config.toml
hidden_size = 512
intermediate_size = 2048
vocab_size = 31995
norm = "rmsnorm"
rope_fraction = 1.0
attn_scale = 0.125
init_std_qkv = 0.0188
init_std_down = 0.00938
beta1 = 0.9
lr_head = 0.00885
MLP neurons of a small language model. Each row is named by its layer, matrix (down: output weights) and neuron, and shows model dimensions 202-329. Each number is 500 + 50 x the weight over its row's rms, rounded and kept within 0 to 999. Numbers have three digits each.
A block is one neuron, or neurons of one layer that tend to fire together. Before each block is what it responds to, as a language model described it from the Wikipedia text at the highest values.

Separators inside numbers. Mostly thousands-separator commas between digits (11,000, 6,685), plus time colons (1:47), decimals (20.65) and colons or spaces before numbers or lists.
L6.down308:511507410564431579502500459443432465514534516482546446421396496493495495573515541563506509532425470547491507525431554408462521452579524468602571516435512502419550482449440499496491457432546637478530573474540555549441462486578560532481420557504498488505520449417435472485486395477530386462539458481406469470454438510502535433562554559475473537406503481538452486568519466540506538454531
L6.down409:493453597413455488456437505462571524586485490442479344550484512512515485461495590477455493497506521486475477515459472551574444469499604448583454526492577552458391552418468462411524444448473482519519453537454486555497470594475540441419493490492545477485391472511464407530481468486501539396482450520517476491480444577421519431400505578497533499500516455510469435532613615511445425482493
L6.down677:508460474620485437519558470465524459471467447485479492533502536517467491491547491503518465506573452478515540598495459540476531399531538526450459455627524460406521465662527505567555561471466528475491462576461472614548491539557474525442565427491529496521493435615433530481501491453408499436510465497557470450492441493541465509491617579447549518453553534480533443519437600555552482429501
L6.down823:398551478487594475433587475535523521447541432581500496515489528481534498559522464441509433488458617514446570499501503462473583561443412546523458540475520538507467474585499511524512524527475674477549473452468471463519513493559513491444590535458414485451519555482552510482552453437511502595571520512495476504519474537462528518435568580496478452448533498462570433420459500384444582401529
L6.down1241:413465535516495457551513520512509490477453481492521588395525459477437584451512477483554496452500528457563552516445472340481507518397448507511525511398571468461538550472483477424449489476532492498421552525465465514519444461467550454507462501391513526478489498585504503488574474472595585376509552525472507597443505468566506435471508493521560514525561432416416488391546595481527498520479
L6.down1246:464504581574547443529507534533469446442554520489542440531470512526455465386507507497460494540435510518510396574486572452391588533507439560471540487504398550534484456564468525410502455513601462584485457534473503544457463555515552489516564466522494555496497532519487468425504509480464440506499551504508467510457537439451552516449574514540617399441465578582535442559513589482461516463517
L6.down1409:478499474495497471477569519497536550531481448503572465460479507610467561545482439551452470597516522481533535484461407476531556476542545562496513438531534441506393452488427475410476524417489469475562530551530526370475452508469560461485585574514500504480467464480453421547490527458517508504567530560408525591480494403572407510441486441481516514510598511565466471457560509502476562530500
L6.down1736:552619486559522503508459470444584435531512411419573586495438438519552376463475531497469542569560493454556416489449473528480510424426508525467500468453489395476524435472553544506492525449525516502501529582511437476414541519486481487553467522401504484497522462408496552498496526425494476495464417471594533564517508487558473414459529489523456474580542542513477509558485457390495455497508

Mid-range digits in numbers. Single digits, mostly 5–8, starting or inside a number, especially numeric cells in Wikipedia tables, e.g. | 7 |, 88, 1.7.65.
L3.down1178:460638478492453405480518500514483540502455443534573455537526478460406542503512410519443588495449608579472466508592550452482527477546536473504485434436533529479659391513525556482463502521541560578452621519480387476549513476527548503562427520502544474469553453414443475454567465396467471428579555610560455501431452441458480418476453494445461468538467524475541412530497418506508528552445

Sports table stat cells. Space tokens opening a numeric cell in pipe-delimited sports standings, mostly the losses column after wins and draws (| 4 | 4 | 4); weaker on mid-sentence function words like of, what, as.
L4.down20:489401525566513527612454440623532481481490501491540571448372476465528487475479425551513582469516558476575490582456504545449551541480400441536476493493459576490516492502473472540528473500409529533513414475385509566438448560489485394469597510542476491558555488388511388448475543494423556487473506418524487508540517478460552454442558476483521497480472500468477472472522523548423518531455
L4.down629:492540525505544571507531434604497514513461498533486528542560487547473491397507422586482516586460489470560547535502488488586578411571538568540413467500508486589451562471542545474500455475499585556544378474555495634513465466482467504492469553487499476555493597519485490481559437524471451515512580557483473477545513529496466540425493542414396466637511515435488486401542451483577507577431
L4.down891:538566411471477509594422502539552474466479513550525509445455491469539500412464541482425531583495450484506446488518499422494522476574448497426553554548492488451494523571538459460473494394534533545435366587511533604587527535502534448481426479531505530560529410526496514501474498525495475470491562499417513508509485542423518509533440538514587478538396501459566470535439553492408497485472
L4.down1037:412484527434455561485447511517604442489608512571482496471500473431450413496565551588475572534479511549469492532589536487501493433549571588519475418483499522537534459614444519532444527497482502479519563547492437448509564543528582546431476588511515474542545444473493523542506516530462535446510530561463567548479582485524472520512529500512472542575519558516490557343527536523495513472458
L4.down1457:442493394480545460521478539442521461569492519582474546487479468372475503495607510426477542553524440488611515456503455489492428505474525644485507604514483576477538499483577553551597505498449545449479574507524530490520464553576493524564423494546458516541383396592483420546441470496439472427438513431550421510529504464571482596569485515484460441494438508494593516538489502543419519515547
L4.down1581:435422540525500485498456444499481476464483517519513558522529519562543530526516590537604472547524535528441496567439523494498476545436438501487475510541455522474495560518484518517469471420501530463504539492519583437493484396422505405554421534475465536437494451545507555514479540421474502522388418446496487463498543564443450482509492459482530414578421566418453490473491505550490527509466
L4.down1611:468488531585485422409563503379524465540502459448398480498489519459529462492531421481520471523515452513507517576620469533552446445477461518536495469483361473512559484437583467466509479480461490499452454414537503439475454574487478596470532504554508425468382499484497489475419435530543591497439476458516476414530488573449575437397515612503491570487511461429583542434523471471524506462503
L4.down1854:468517517434543492415475488445591483526534519464446457473453493555584475480441562437541476604523499488522509514452489525538441490558454538492512491395464453462546452534495570450575520471465453403536485508420557543384467524503580514410501411493470502452531585607534485496479548584586485556457513411579460551542453524496452548424565545463490510434555498431541479524458495447367554505458

Scores and relative "which". Digits and dashes inside sports scores or league-table cells (3–2, | 12 | 8 |), and "which" or "what" opening a relative clause, usually after a comma.
L3.down480:444515537474547553466497544494541450505492478530576445482491542409486390422508517565552524578534570511457537502529495506481441533475486547531528480609537481439536491400510543489492512535486540561445505497502479564507445566456517526483525542532503477437535503518563516475509441519488504488440340473490428549537445575442491431578543475489474543521467501528525457517612551448502466427502

Digits in table cells. Single digits in pipe-delimited Wikipedia tables, often the first numeric column after a team or player name, e.g. league standings and medal counts.
L4.down127:426558525547407457515452512602530561545491631467494579519555427464532506454465563504509579495398467438451363470546498473474469511465450467514463518529474534463576480459513540500619506571537468432565484480438495514674550553485522605526513470468548524588488434531488468431478505554481525516568521510513547437509506552530498529470457588507525553507490471436492499558508410365501455431596
L4.down507:543489501488502480560483404513504443478443528514422448396454414537552373524555479522553523451595446563512630546518524490475478465597397475536592507492514562525448498472523422563477501490557581534478557518537498517491483594525533509418610567496475463509523557445454538495492593585447561507497510595494455489535490424490517491480517587457411495470387500534500490465548529588536557489457
L4.down1270:493546444424530414581456513468451499444533445510531468577469489526581608542453527440593510511454447508502530459558511494440437582551485603500520542459472403470526508454543515619573596476450489514467564561485506517458513568491422555498449530545484500504477481557552565498584463484450431509483606477458500526470488465454536513524445426474499421520625476469513477424449458505536567458362
L4.down1352:504585511485509555457528524388491429512557518466570496486529538549495559410513572443485441558450431488466411500507544537575455456533555524533518412463449502490457417558475428499471487466520397528526519447408536557509445538483531500492581524532511556485479501440531541545474465507537508438408413516396556507486569515431555479602495545515524532537500429531526500488511442488491553455455
L4.down1358:586497497432484464458504437440535562432486459517466483546522555525497484509543468623481466499465577586415507456529546486476468519413469405505490521477413582658462564492470372530448375483475531518450546507513515491473496505487450517524528564517515545516474536492515487553503489541439456417554594487556465542529471469484528399504496516568441500481519458495443516589494438532511532488373
L4.down1522:470510558478416415498535498492470512552496472410486478546549477462529463579580460474463624486438640471522504478458474492488468466454615494527542445553561498452573417579542568526497554419495443532460451510478368530510547462475493539547372522509479492496537473527498447488554428595488558428446559477547575508471515524488502435515486532442590505496583568464593539513557517482462434470496
L4.down1660:584510382466475620459567454499533441425457461501499558551526539473422488511534517515534474516443497497473577463550609463481501537505430522492528581516431494478436542552551402543466464539436504524407450456441416425500387508484402516498518470518563491581515499462442494410440526555518486481542622504423523521498537482484508525537508464405496502471470543606481457486415571546531494501526
L4.down1936:566503507518498501463498463513526588541556504559503589433547527504616514400500469562462494456425469502408450448444444525650508514482476521501509556463527624430525514520578488531573485499486501425425399542450435570538510500399526526585461478551486587468387554475432434555448427539499561520483524424479588421571473545454533475500543633587518518477477527405565490414485555567454453535499

Digits in table cells. Single digits inside numbers in Wikipedia tables, often a value's leading digit (6.81, 4.69%, 12 | 4); rarely, function words like per, order, either.
L6.down112:555487437453525403463450507407534507490405540466566494492583602418555542569468582508427457445433465444553429519500492441497435449503478499493452472600478432529537424589494457559448441428566503543539478506487575566405491468483401490476542415479459423583416557592487510540500512524489567556469507427501517493375458420459566553570485491510543537494518575433493547412489471488489424531428
L6.down245:590454486431557558549439472525504459450457559482552564485591521455476551498475419517459424526467467466457656441501585484531435513467480512478516453491500389430516508511537504401460557548391526520398509426487471456424442328415491466548583454551470493457510521447497545447538460552482506530378518596550548589476503447599492445563516584458533498579457575441526563579507472447621538461449
L6.down639:574455565415514495465469480476475511500422411477628554574497513549457444383426442552493558535472352561485520427539463475475546538550470513499433498485549481445500521497494490484492470530489477433448384498578454405390443571540440498506595515523458547495438462509510477432472520587551596441469497494426437457492612530491521518553486467539458458443528564541479450498435604541457617541513
L6.down681:556487504469454504533478537446580506472508469504553489508567444436544482512525540570500496501567467526464517572553438519542482555516463534547538559557453450495555466464508459428526480440529549555552582512594571515537479479527485431574495442513455457455589543504499479534432543462622454536521483560505539504502512506550556479541466531445484494531494431479509459574627461584531561426458
L6.down761:419495571440507501401393398546453498392370452512490509517537437530496573541542490565529440469534473508466515447484488540515532498448495485544503577500537514464395545577463473446469496483482524419410535512480541522500529477463509535443483611452511545532524498467557564502405521427522538511468489546440420453525566538593523613499496455483470566442470508538497529502491465539546568412558
L6.down953:530498605521519553504452495526549475526530482555537510491409441487516443453461466498516506529501459494546496532510431461531533476538438496493601539559456572381498457504563551464441536532652505496435486514484548556459578450462554487492451429558513475556523453530481490490534502558451618463518465444557530483408479478400584405543446483490518440461494478497483455450626564428541578574545
L6.down1156:491490515438596476488462569521459456560504539537565487523583523500469503420464538480612519481526513542538471522480559415503547550541521562516540543493451504523622461597533532552532391419527592469498501497479527464474563433452477422509468587637620514464447559465490529480507476484475563584497476562544519504514435480550452562498506470560528556533462557430549553541549517454499547615526
L6.down1711:558481517474474533456532496513404488541543512575491447492521518571495459429461469581454518482459506456507532530495491493441546458500493459569492467476466464516464452579533584474575455457560560478543542410486510633426477467537456470488503512485526518480501517535526517465544442484433470541580493456469532450539484540486459474624539535591471475509597478460408498524572477449484485479493